Weights of a small transformer language model: 6.91M parameters, a variant of Adam for these matrices.
MLP neurons of a small language model. Each row is named by its layer, matrix (up: input weights; down: output weights) and neuron, and shows model dimensions 0-127. Each number is 500 + 40 x the weight over its row's rms, rounded and kept within 0 to 999. Numbers have three digits each.
After each neuron's rows, "fires on" lists the tokens most often at its 100 highest values on Wikipedia text that the model never trained on; "fires before" lists the tokens most often just after its 100 highest values on Wikipedia text that the model never trained on.

L3.up333:508556546550469508520468483516499529535469475391513472490559508472513501499455483502555461576497499594467516535481591553577485486502436453513464511474453517455443501494446501440526462527597471427512518502555500461423444533526464544430422490510448461528534410497531531477485509453507547570424512505480489515445556488518516531508489461479491446555517484457499519460462515537531419526448
L3.down333:436525564480548470583568507457561520524485455513517508442487494467526498500549457541480469439441480504569535500483484418476535506438471486483492583525503491479529477482513556490596496547531431466468530605499517499484441610515520560501487578456493503515510541480512511535516463561461549543486495425476489485495514452499491514458416457512481484453482462513518472505519464507469548520452
fires on: " February", " January", " March", " August", " May", " December"
fires before: " "

L3.up67:502566473541509508493486529481560542530489425434507561489520492484539460450442486487521515477480440531481545569570519548471526514517497458533512517473502522445416518497493501425509459547557501412507559466539495407470488498575507520471410503519468486555430507532561516491436546490537562592458496449542494516402586512491516512546500445432503471514479468473503512517449499446495457520498
L3.down67:423560550505529500535508418429561485476517416537541480522507434467548464484541456506418541478519536537612476552518499409544517526462501482467521508516508468533521448483516467470528488482437536493438469540517500520495484497480497501523543512467517444529525542481546490485512461544485505589508476421487460552438548436468538481384436469450488496496518468537536515517431449520469570513461
fires on: " August", " January", " February", " March", " Jul", "ff"
fires before: " "

L4.up229:561468548526506454561505475457434512482502570479476526502523515542436453548572479481491440543506521521439514488506495518540542509407510458479517505465439556485414508507511452468499455539472540526458455541557516501441440521543461504476437485498500503558612433403470481498476532457572549543496578526430488468508513528495515538588584470501447552497563497482480500496494500533488573499530
L4.down229:507497535515530503469461539522482544438458563584483523440442540498467468514516494502495508523486451552581477403542518492558549599554525510499512470516468527543578529489534448447536482448469505473474467540478541563452466457461419488505428488421527473556471527465491526447483441491482499503520489565493562536520504538419431502506498466511435514566482495442527538532543519542506500489478
fires on: "===", " Arch", " ===", "==", " =="
fires before: "\n", "ib"

L7.up72:493552428461513477504498426471456468474501558439480515470523530527485521503491557481490505496419539542475467483496482561476425540503492497467495461432442560516485467460504587507506476563537417552522522506504470486469495488498490450447477509584481527506546445507496513457557522459479469489465552515507428459502515535551504530525486483511462497445532553447484608499583459502546456545559
L7.down72:473455449519537442456462467471491377528502510501527509486462438479445513474525493613515521507517469517503501514505524499492530456440504630547490516412495511535532482485509538489495549489523499415460499460531494504479559485567505520527519455529489472516519512501486514500526499543554517434481479519511497564462464536543451514538471545525542500496533474496529464471523511474460527519550
fires on: "ly", " Length", " ±%", " Position", " date", " Producer"
fires before: ":", " |", "s"

L9.up50:571503489538496454440475525501524571471514532509413476553468457515511518483486558433463471514507444466510482395581494515451498519542465496540497528493415512464558577555504481447465535449549496559517516424558500476435461481538495417421485542546493488570513487485482539508541549454505492491479471504520534467496553509501517452556506513507510504461514514474560477480482467525455422508489
L9.down50:544448566545454516469486468509524514431534513521512539482409422487471527476475489444489525445501499528566497521478506466550521552459600582568552505497526504504430532444547477471536519526514525562433475510492506470544528533540489457541504442516437522464426562455498527489546454502421486499519523504461514561520478544360484498504484458514437496476459513467527457457464511496532595461528
fires on: " |", ";", "2", "0", "3"
fires before: " ", "\n", " |", " Ret"

L3.up118:562460491542455530469431452568437558523494470444464468522529488492470503537556508446491516459404514462476466477509546620453465544465547506509510531510441454451499507562447521484477490443550447528510514524554483467511416501507477548488429548534499470538584399467536477422429507501519505515389493513521519557505606463489513459499466480471535505498516519537557418428488449520492512486507
L3.down118:473466486478514521463531506447503503555535551447568574481528473484498521485482483538529505533484491523504474483538460544552497484516476493572554512508486547474457463484548478557517578486521526455492492485476547577568482514494522387461473445511505445365495529524540482507502537594450492507458459438452489504552477505503445564539506537471455528485450533481513498525531510495470521445459
fires on: " /", ":", " |", "v"
fires before: " ", " ("

L9.up38:508456463494570577425544475482493558490532458533508487554539563440524462550528471477474591541490501465407464520540532519510494506418485488529484508467541531494477477471564515472483462533519491546452471485550452530441533522516473493500494490510430528521482429553456527485522493496459511492518442524522476541488581568555525556505523436542424548566480491542519479509504506477488494512514
L9.down38:473507584562470503446515483474518582493515445468460535441522504594530523496505465413481419519521498483492535518503489479481528551449451497486487452531539483465461471467496463499507447509463483431512485488536517474513541490538474471439528480526520481505420505531527497526525449495591555462631598564486497476523509564467501541516512510447488490507494492508531503529507472486544413463509
fires on: " ", "=="
fires before: "2", "1"

L4.up344:570553422510500543498505406536434532527570554499520462472455497447495431488523493474534472507474553465493509437512500610522452548438570476442455510454473532495496508535497473470497494584490497535461434510508530512463512507533483463489494552466535492517500498492420434466514527541514457536475541523455498504558485511494505452549589489563415575524507447527507457511453532511471571484491
L4.down344:498534542564501481504479578495507539434466540534450413451507517552456512458481508490467492513480487647527504448465514464514505574523509489545499499503468503572615580503492465451496514443493523504551518523528534514514502474478468461480456511483445472488480512448519552481504462466467539479534496521563534576448503543502450507450479563476446528509533520493531565430552478513493483526469
fires on: "==", "===", " ==", ",", " ===", " and"
fires before: "\n", " "

L4.up290:532477489439490463465455423513446508506536458508486471519498483464454548529488607464488477513454508544469504467472519486497416533524522519504517519515406513489512489539514467515417475461526471548539507493562436480509469459545472511427411533542528429564570449457529494526448457503608512469401473481546478547444650502494495488518476462556575531576439552516440548440525488528509502522479
L4.down290:525429544572416495518542538516507514523533499440531492445548503508504466480527446582525483535551513464507547539485499518453495530456454517508567551474564500408481465543494515490495534464611439455477498479443519528509507561546482433516502499447508406443471499512502514525562554584461496554537523437464517504529483488389431550505549555465508453472523459487528458500488528507408504490511
fires on: ":", " /"
fires before: " ", " (", " UTC", "3"

L9.up338:431402416521527504489507512449556570430466606460456508539474504432446493590558569466441560512527502525499552429535519529522463503530491471513543576472539560488446450545419545489432504523511527519477465498489472566463389498543472528469503467483521525511613480531455495513517523432477525517441526494574487470480545526554577473494516496491432506527453510563545457471545497474543430469455
L9.down338:425561500558494540470438553547498497461498434500494446555506547435528488463397517503485445536531470556465450519504535560474572446442437523504473502527521451459490494555471550438521575466539552490554549471493438512480500518473524475470479439556482512511414469525504461542508553476448462500527463512505541555521442443439517516514560563458461469497552501488560530573473480515517531496504
fires on: " "
fires before: "1", "2", "6", "4"

L3.up321:497518451507540521521448430499428567500543565468501484525530545520474454563566466447465480514520565478438560445448550604543495557407513452407489538425432552499468516484512477454474447584498503480506481555486521467466475488497519475489483532448538513518531464478465428447517553480466471511486519530471491491584502538535507434527507469513473587543522457453508462493455492540456553516534
L3.down321:542507466517495502499460501515469522492472537540485472474465526508430479481496530552474519547499526600491508399524495524525551628515549534503492488497489486580580505511481446467550488492457529499470456564508530556514500449495490440529423487435501485496458503457478521471477445502455522538575389570541538510470500535479438488502509458500475524513539489484586532528537498524460439504504
fires on: "===", "==", " ===", "===="
fires before: "\n"

L3.up96:502471481543532431490436521529536509503461488479473492459532561529454529571481462484471420511541474433465476533536486517567465419472522539491490568508507467444532415503493508516500586520475515473479529494456565525482495511477495457429536469544514498564536475510542454508487580490478541542447503455567510493409506560460574520583510519503536495417507501479458493425494511479477463509587
L3.down96:594502536502450424544541490472534438463512479505468484499451474537511470436446465511473508496476505517514516568440520506477526654501528661559503497507542511506520519465516536486472492494534523442531506523527506491560511482507482493548503482462527513483413511520495499512508445464459469498536521522433536485512496555283461472549502462482471485506531523523509462494439501502487508471460
fires on: " |", "|"
fires before: " ", "\n"

L4.up697:504556500489495489494468460489483524486506533508487453522612523513469532504469495479491486474513563478470530504575551538514467460534489509461454431509480476427473496474525578469529497587498440461446537479553497572403516533484533520463464501545518524555449454434561513548484448460470585522499512493511438516493485466523518462580473543489478482455521455482519486517483501516525408543480
L4.down697:478485533495554456568512473465511433520476495515504477459440416442484468506551448525381489514465490453559514494551500436513569505437561472487513535517427448513537547502502536498559526524434510523544542532517468537556514565499437519526502571485518410471530553517471506519520518508415439586488524465516443505493545494459546545445461459444451491438505460510518499525442487523495539492404
fires on: "ch", " May", " June", " July", " April"
fires before: " ", "dale"

L4.up148:561482457558475520527512520512555509504519451502538464550517498438530488542535490501465530503441577500465487486526487496494431494421508500489499535476471515484456533519498497467524509482498464494539380506509467486420537557476503513507477499506441613500528428519491555442475525471464511549518518518532469482512573497524509530485501487519491555508487491520559408480473546463511539518523
L4.down148:474499487481487494533451479483524543459537511498486501517539500522496463375449548540468447466565505503500495541482498520515515518544499394487501417485479503535447439483480534516488511518470496456457529494476517438516502476519523565492489484525505477493460582483501484513544474460601508491531569540475493471509466535457456469331483536530535539544549545519541508606507554546502518479502
fires on: " ", "ir", "r", "i", "y"
fires before: "2", "1", "s"

L7.up456:580493511536543479481496528542532574490493471489497487549518486489557469519389538464471495524429502501482414517492487547479530501463543534553468566527489475408490567426485478497441479448550500468515489503490467504442496508495532440445533493520460527559520451540538510533486554526461546467472539544474508536466582558464542527589485529522562546455457503570472455440465473477484442532557
L7.down456:541513531511419446557520488473545491434516512502509513488409482541494487458484462444525524529500489533527563545445524486488546699482509634528509488497501514539498481530538536486500468517498487465505537531537516476565530471494466512569491537455481518442466530470469523521522435486471468472546549521441487500511459512344468511536485473491488487536510526483549503527454485493479509432452
fires on: " |", "d"
fires before: " ", "\n", " —", " +"

L3.up132:517448486489511545455492471505415552524570498466428489522556488466487475571483510470487497551464499483517482485479450514505492535452484501513489535473443533428519457580426468504481457509525470494515489532539467452461481509513449472477428507552466491593626461460536478458487535522563494481411479460507396553516541491489503548538529541589530563509507496606520479402496462553519497505518
L3.down132:479494498539392524536487516494520464550479504454476502467493449451525495468558441586468481507524492527464515471520521513412446516495500512527569503506485484538419423526511456485428502529520468473484511498495468509549478526461451424470518457485528487417527501599491538529544468559429453554504510477479540475530497451477421521486558490461497505519502602469539582488516498478463530481502
fires on: " |", ":", " of", "cc", "):", " −"
fires before: " ", " UTC", "3", "\n"

L9.up293:498520527579511541595479492488466506515473513544502570484618511498471530469559454449500512496430479470466530440500508508516478509499451451514490477437510501541524502569525434449505533458562527498468517395558423481463509434522484515453447536464589508422478448492480511541551508485444508463503454438557520473537515506550585581539530481501510470498558518454476490476445516527523496499512
L9.down293:498504460437502492543484528494567591429482538464502523416481458400432504550503527461485555487506466487434498483529461549480527505624509452488530521518551532458552490543558556535474575504535514490468424478475550559508487514540389494548456494497501493471534568512520451500465473573518477533501504478452507522529446494488527477456486520506530512487483489511477505471446502435465512461552
fires on: "9", "2", "8", "7", "5", "0"
fires before: "1", "7", "0", "2", "3", "5"

L3.up189:512539507523518532572479429472424553517511503493491507447580541422450527506561503456504461501476559489440553469507488563566520508466475487489512511462443504553415485499514424427509512523459476512485495526540500427492531553506435417482461526480519573494540427435557426536560515499476497566484515572517430464532500578513513483524529435486461550525463528527458530535457479493510545503550
L3.down189:526476476517472524473494484542472508506399486514524478498499520487456495547532495588516498454531482561495492429539446482569546597546493586483536479544529436535567560588428443508505453441511528527493449522490536535533458471530510470533473498448525451497509555455438462461504466558460534491539448455534518525524521587393505491542517488451496503526482451470503519527540510450465443503536
fires on: "===", "=="
fires before: "\n"

L7.up612:587558437502507466445445446466447486560472546503515516444517536464489525453464445450466554517485518538394536493542497581554466524441520471476500502460434552517472503505482528473477520517478507478492450547494555442494497505532504428457479523429513510493512532532438505399503516457472488550471518482498495464514547510541477482539522500550466526464489501536455512471523474469526461501575
L7.down612:474511452525536444450487555494494469441510528481502498460516448593519556493496494533521524509537487556513525437507484477536539504483554562506419493486493573537589564488549493495557467571498489519452543463478581507466491514463528481431562421519540484487470486448469453478493466471503538467464491510547542486479588468572433520510450595509448546471470504464478578469537524474483512532498
fires on: " ==", " ===", "==", "===", "ba"
fires before: "\n", "se"

L5.up272:557500437485543482507501493424519586524577494398472495464588543525461411555501555460494493519470490489506518478471535556534484453478507486513443485505486531492420455454468512478526548509447472536485519511516414413543500471493483431509534453554459534512468535537559550540430594507524517515523500473465430495466530491497514507488534465524505502507614516511499479500536492489535536510518
L5.down272:553551491534507467499495492491489514536475500401520439400523489530486487488476480545530502513587522500504421467469499524495497503464445508527503526489518488488524555519553535400481506475479475519535518472503466506547551540516572519428501503493439530466522447518495489489557467497464405439460512503477456491503540471419509546522529461440484500497517496467620493510515528521471540535514
fires on: "9", "8", "au"
fires before: "9", "7", "8", "2", "5", "0"

L4.up509:474534504517539547483467536499532522527540496472442539552586471500512535493457500449470442522492510479534508497596541540554527486527487482505494453510455456500449431494538530483565474481542479436436512502588444476516478525532565512477425487543531453555507477449572472469507511509525573532486513497510452543514495481500561423552487453458474464490513489550567481452504525495485456454459
L4.down509:421541528522565474568568455483526482472486508537534472481474434435492475492516467528426474530501496531577564470553532425552582484439507493482506520490484497487540495450501498501552525473505484487539486511510478531527498556484473509523521515443452430514554554480467526531526453527476482576468497436485450515522528477486559524377487465422422507437519494526521506514399470534507549447471
fires on: " May", " June", " March", " August", " Jul"
fires before: " "

L9.up282:488509427494507568485532448505511554455522530474495508524546452520531447465512538483487476523486518498515478426524484464496469492482513478517486515518347540498472576547549488475517521509588475567485415490447470497465500519511502494534435557531518542518573544440537458500552605513592467546457509418508421494506502515499579506555540465495444520554493538515478494492509526481530454435505
L9.down282:460487465470483584488545566483413549508462500487516451519464579494544473554448418517520434451473507495479542432483429540483509466476506483539463385533456473494499530580502583532504497524575542538504504424483513484500495558452515517491472479470476538502489540573452492455503487553478476522471535528477514488617481421514537500480495505511523494568505545512508525516468483488557486463510
fires on: ",", "."
fires before: "2", "3", "5", "9", "0", "4"

L3.up755:544511465579531568475518515445506494451483510439475514534606505552477498527602472424410493479531557502504462490534538555490514450451459464423482506516452455438426502466401522482466485514552485462487535488501504483496532518526582501485483508481492449565497504494506557467472503437520530506496501447513531463454564495571517453494490470492507464465465371478550465464545511610462419486431
L3.down755:424498517531522458558531453452515476457467440535549501537500466468516525556526468516373495490521535558535553474549526465563522464482519531411561509512442480496496567479494535510480561520528458463473500550515455530543523520528435476525534512457498414547584526512491509500480497532484473580496469471476493540496573443465529441412464453447461453443499432510500453518450461553485499475450
fires on: " May", " February", " June", " March", " Jul", " Sep"
fires before: " "

L7.up131:470545440474528497549454515462558503467496465498488597491548487493441479529494533468490515371548448484464554451439528497544518503495436488426510459519516479471515466507476501498484545536522444480505582414469518526514543443567525419513493469554493505551520496444467432477490516529485544507476524496478458495453503521545517516527483519525589469550514478498444516466569450420496490535531
L7.down131:451489524434502627467475520473457542510534500529483509518483524524509493478519549457456497538528506510532497469462546486479528456516525460483497515538506484519483504517479417522478530585509538555477532497513541434562493439510414453466516505500550493521457558535547456536543471478506515462569440520441485524512398489545512489407478470465482451468506514478532462491520443522528532425570
fires on: "0", " —", " →", "2"
fires before: ")", ".", " |", "0"

L5.up30:523516529475521495478480471503500537522557511429499526494520540483517485546516498485525415541507475473549508478486447516528507452487506464487423525520506549520476516476535527408515493496463495481500491468496430389532606495496585455420532448491483564457474459493575569490458531524481546460506562485517465375496498484499530494484511420536493490533509518494477538470520578491530536515519
L5.down30:499522539545480534451499467508494486473498496420528439498502467497535534444509447580521542494505519548507463466546489511453488475516493532515486539389500521507474550498517485477574552478451462471535519499531489511508394500510525492486476543478538447516507487506512471468553510454484490434474524584555506541454528488522480506539518492441494532479458421454608474473527480524455494584490
fires on: "9", "con"
fires before: "3", "9", "8", "7", "5"

L9.up391:556462427531483505554517459444551569460458539406418525477518522506485495522522595499486538502486482507480496422563449553485433488492503462538455556464440527484441514528429595488484535586531477543482472486460481485530480532546571510494464498512449538502573498528489534479484456524485534526441498525519496492494502569549516476486502465499490564524496474559531460469568586538503481526501
L9.down391:561577542531493470513447503550485546514459488529460539449463524497519467444423598530537486485490529505469497555565537530480534553547484437521437463481480467511511536543390574452508546505489548591422484453531479435484490473529503580487419553507490485461504527455489508530514517521459515461515498463516467504509512468525547482308541529495479496545516519507552459495463495573498548455476
fires on: " ", "1"
fires before: "1", "2", "6", "7"

L7.up33:469433497449481552565516486474485534495511493553546545525570545477494457546516437436469529520489538443488501570480527483568522480456499467514467474497485446517508442496425456504524437474560543483474442469523490503503480574567489525421501484536460531506470466454431460570548403475489499457502444472443496481473525473503488495526508398509507515520508584486490476495515505530576526476524
L7.down33:511504464538548486516482474548545534514555571474452511490472510534526580518445506543488554455519497586485454456508509538481534500609484560501544478446541506526517574479502499492510622307501512491525478407507565546425475525511483450440492531452509523468508463497449517560479548462563489548416466543472511490567486511491479524509544558529503472472502516448452448441496465504519448484477
fires on: "2", "3", "ah"
fires before: "0", "3", "4", "5", "2", " |"

L9.up653:502523505525506503510427445611487555527502505541571500501556548425530544478493487433550433529461533495454539498560479524510432525468448430424493566483488472466473565531532556444474547498472535485440481483508466559504475540527495441508542441551485465526507463482568451464524520531453533471484449460484488461558472521566532498492553563478512512512531508498400536480508563493444508562477
L9.down653:552565417514444581505430474465512474489492493501473523480413531500521508464493522434535537552489535542522483460445459554532511400503593499516524491475492508550509464501543461489554444491464525481541538490510560491510470519509508552520472507438444522478518477498507496441504491510513460516532560482528418554495479519480518518484471498571528446494529547538517536499538485549559513415439
fires on: "1", " began", " ", " after"
fires before: "9", "8", " to", "ing", "2", " her"

L4.up140:515453468459527502403483472480497557522565517466496505478501460477461476466478518470431547463488538544460494517505521560514501531479510517509488528438443495453482474533503474564493527467565503497487564474502490495484538502497536464500441489554531515586560465431492522489510552548527480488416458497553437518478602504491507510502491490593537534489520494576523463478493465475522450534558
L4.down140:508564495473424483552476553512522508485446498447521441493508543455518501454475478586508476497537523470502593525457479556499518594522427589546551515448523484468478431604525499477511518523514458479510504443471434519565472535532470432489527481456404461525465491548512503522540437558406427549449527511440526466519500509323475559459526520455494494469533584491500457530483497470513514479493
fires on: " |", ":", "0"
fires before: " ", "\n"

L7.up106:560523520515527528505434401494452535468457588481431492505453527528505501478499517464452502441529468478488450355517552527533491520459446482573507530458449551489536540585488483423498482486458507477514452488494479557474477394471493540527422583495509500589472517541471494486464491541502490557472523489538502475444548504494537505513449434508413563558492503474439491505485492471487515445517
L7.down106:458445483439562494407479529463500459557542452584526479507540447492519481481487457490501519433490455520451539536506515547467545491485563542522453469528502499547564519495528487530550516464502501516532533479455606548497484511506540506460495435531550525522505482488456582501536423523520440495513469549521557559569498542522455542491520473552521414501486561450550536514526525472473494563475
fires on: "\"", " |", " ===", "==", "0"
fires before: " |", "\n", " ", " ("

L9.up133:530405495493519462502559477497528543468499506398512534510572442500457539468518529489488481484473460535472538500531469550473456499536491465405517569486468550462500533492440485501503466483542542444542511501548436490443491506453533523508420471537517411558569440480530477506447485505491523504388466423484521466522632572573470530499545528587472548536465492517483503496545572507501430477541
L9.down133:461560466509470560495498545514512555450490522490497507531489512503518498506437451391521476482498501527522459458434483521549557414492512432552513450570538474504529463519508504551484525463465528480548587491466511571457480502473492494600565506545522476500467495506446431511469461586573433515430522440526494522576474499537471520519471513465496457540582529443475511584488511534549564464445
fires on: " ", " (", "\n", ":"
fires before: "1", "2", "-", "3", "4", " "

L9.up272:548428425515553480451440495520510574478518540545485493581457468513508523519490518436469527525474497424527478504563488471526543530493450497523511560433411496409536465564456508501498465488526479503526504474518471540435473460476498465452472524538542475611514428499508481487490536418464456508467484484599498481457585533491564523527520524493484551476471413483547443506493546525520529496537
L9.down272:585577562521451477545494525521541518400565442517525553452454501475512467477485465433484535505448489439480534509457517491510504588536510601540541480412542504479512511515523514501471510515540484472459549484467457549562495475521464497585499495498524568482417546506489519512456448463472492565497538462459520535474450514358511510534485517496443457466474534505499432505381480520558513476520
fires on: " |", ";", "K"
fires before: " ", " −"

L4.up175:548460477458506493462496417465515533552510513478511526559537393482537477539474537456481496468475509453454489478459471478469476535519544499550513467463429489496492498582482478472455511513506541527514482467571420515466506449534530467471465536553510474518536493517530455465486479573489506508411496435506430532458596494478531516616488442583547508524480545539504525453529503536569430505477
L4.down175:570532513522483478428522493524440504529503456473553410510504520495535477465540496503468487521548507493501522501513468535510474597467517565500554472457518486440403474518465504550503526493524503550442467526420482464531465558500489453459536555490474479459478490505478575476443489503416492570512537521506498504510564525379463527517522538486531492390466540452535565495447520472485533470499
fires on: ";", ":", " •", "and"
fires before: " ", " Total", " —", "s"

L9.up121:545441505520502437457501510508570557481532523541520518509472494447419509573534451465482575441516537424469497490558483511519536525500532470430523534514492506465506454540483527543483436578483458466519444496509458509500466464531470525465455477500477515539563485494469467495480521449505579547494516489597511472494615546504547492489456481505435554561539451545498453505487541500418476541580
L9.down121:534521545500469482507469469460489515483524457486495554469475475511488449500498490445543460474549522498555562477497490534488529454486508373459487447465528481509443437521484505514519497472505521464524448485492537477469492406471463475518453497528530469433476523462497464510488483534584495490541539552512455508529459591555473478401495532538493523561551485471559560641563503510487564438559
fires on: " "
fires before: "1", "2", "6", "3", "5", "4"

L9.up271:498458443523492548473477499460509507469488470514514552556525530512489452504505512493485497467517523521448540453505542538542442497400492467503495546422476516479422459405517474475546423546556487506405556510569403462488438491566479496464512441508466472545474458443547516489531503513490481482520544519579444519446531575581456584497564515511463513550484459563504493477540491539519442506417
L9.down271:478533511464493523520496487463470505447454521542459491532528471473429513460444497564472475441548554469503521525482515491586524514445516552572552478530539520495517467443564486488462472499465530449564583551446553480508557521500483501510594447497498438489508609461468560482603394539499490501520461613498501511549462548469510583465491490474522538486509525481522443546501519496454490475456
fires on: " ", "–", "0"
fires before: "2", "1", "0"

L9.up437:559491422495533532492415511508523556422493540517501536550552530478431442578497495488487476468469458487494518425469493603532488477474487463554469537508504479507477535577462535405498510447444526509487531416550499415508436468508499515441491474544387527514490532532514491435476492510424491533435472488548492477503503504520545567554547518530489508510458558452576478476472520540535535487480
L9.down437:548421455472405521527504440479533571581416447533573541522454507447521450550444429567503504549482482478442476492509436542522572568463473641521525465478515505465454434523414548505465502484548519493504478536503456469461519485538490577493431542506521504487475505451520506454523540539480522511522440512521473470564457454375512530556493510506531532512479497505513426540453470423469500488530
fires on: "8", "9", "7", "6", "5", "4"
fires before: "9", "4", "2", "7", "0"

L9.up137:454529541576498479493443558504515532430568466508494462505547598441510496607564481452488479515483500449432506454485517505522479408479485438463402561497498494487479533570541559460556467513507508440460481528487491515519491512569488502532519467557507548503531513476489497486511480478496502494478461470574518491483451533523541548477595469478488502543482477522468551479475503510476516504490
L9.down137:461482519401472423454502418437436497520442505475523528533533484549515529424487508500450544515569577523538503567559468480490483574525518449513522545503556513487479382375509508498487469479460499504450474504547530500486539520454497478553548493422465489457447531474468493569536492487501522475531561479577465489448513498576550494456516492496457495509496465524531508531523488583465491482488
fires on: "1", " ", "2"
fires before: "9", "1", "0", "2", "8"

L7.up472:515532442435554430510473448482513479532579617434534547477476477534488487489481502493502539483522522499448483525528499535485475526493520490460511506495459525533492470608458517494509543595484463462431426449475540442459490436502509491491498498555527512489575532463517564457486484480552523524487571467521426483484509510536578486543448555580553481511449509482434549487573503439465525536508
L7.down472:530476472534547493502435483512451282479519479493480506486512443504461528477507479643485528486506475508537502493474491493494508476463513635534520517519494510505504510456496505511532481460483471505509504480502478489516535480507505528523533493505500483498557516473469543522501538538481485490578454509478493509585445544526472504522481459437505508571489447509556471603491497498451493571491
fires on: " her", " Length", " Votes", " Time", " Website"
fires before: ":", " |", " zone"

L7.up208:543505455488476503425518512521516529530528447451523512524498552438535474512497580443488462513516542580514491462495529591487426508541491479444477516530484474493556505464503523412475499453539444587443497518560463468496486498546487436486444552498488514501495403484569512399483513590514482408455489468487530506465542480503434500503474506548495516501546493540557523420565491466527561533487
L7.down208:506454437535420533564467506503527472554509488418500554513509504492561498529516465435494513539482473525514600470515450568478483475549570392505543532473480584520442481516583523471510516494577491496516571535488482532443490514451462475579457509428519537437597533459487517536469536499503463537472472491491519574478528475496445454495490556487548502528429485518510521467431515476490460508480
fires on: ":", " |", "1", " (", "–"
fires before: " ", "5", "2", " UTC"

L5.up155:468483438504503485471488512486546489491580483440527469565524477454475440513462558433484535532497504560452529512493496503476438479397499468476454509470517440491473504506510460494505500497566476515488509471527558579464498549447454435460486481529506505524473534501443389478479563435565448555524528524472500509474462520548460493528487509512564511584568501600458513477552538474527484503521
L5.down155:508555570461453536462556457496490473522503480412548481491536564496522484522545496470483451508487593515538527574475486492538492481497518482491436501510442496485502459479408470468449465479495571516483436530456427463460469511443442469517476502502501445523562579453532420471472524447519580443509548488496445506501426476494539524480484494532479440601482528547427396439471536523440556474559
fires on: "0", "ac"
fires before: " |", ".", "–", "qui", "-"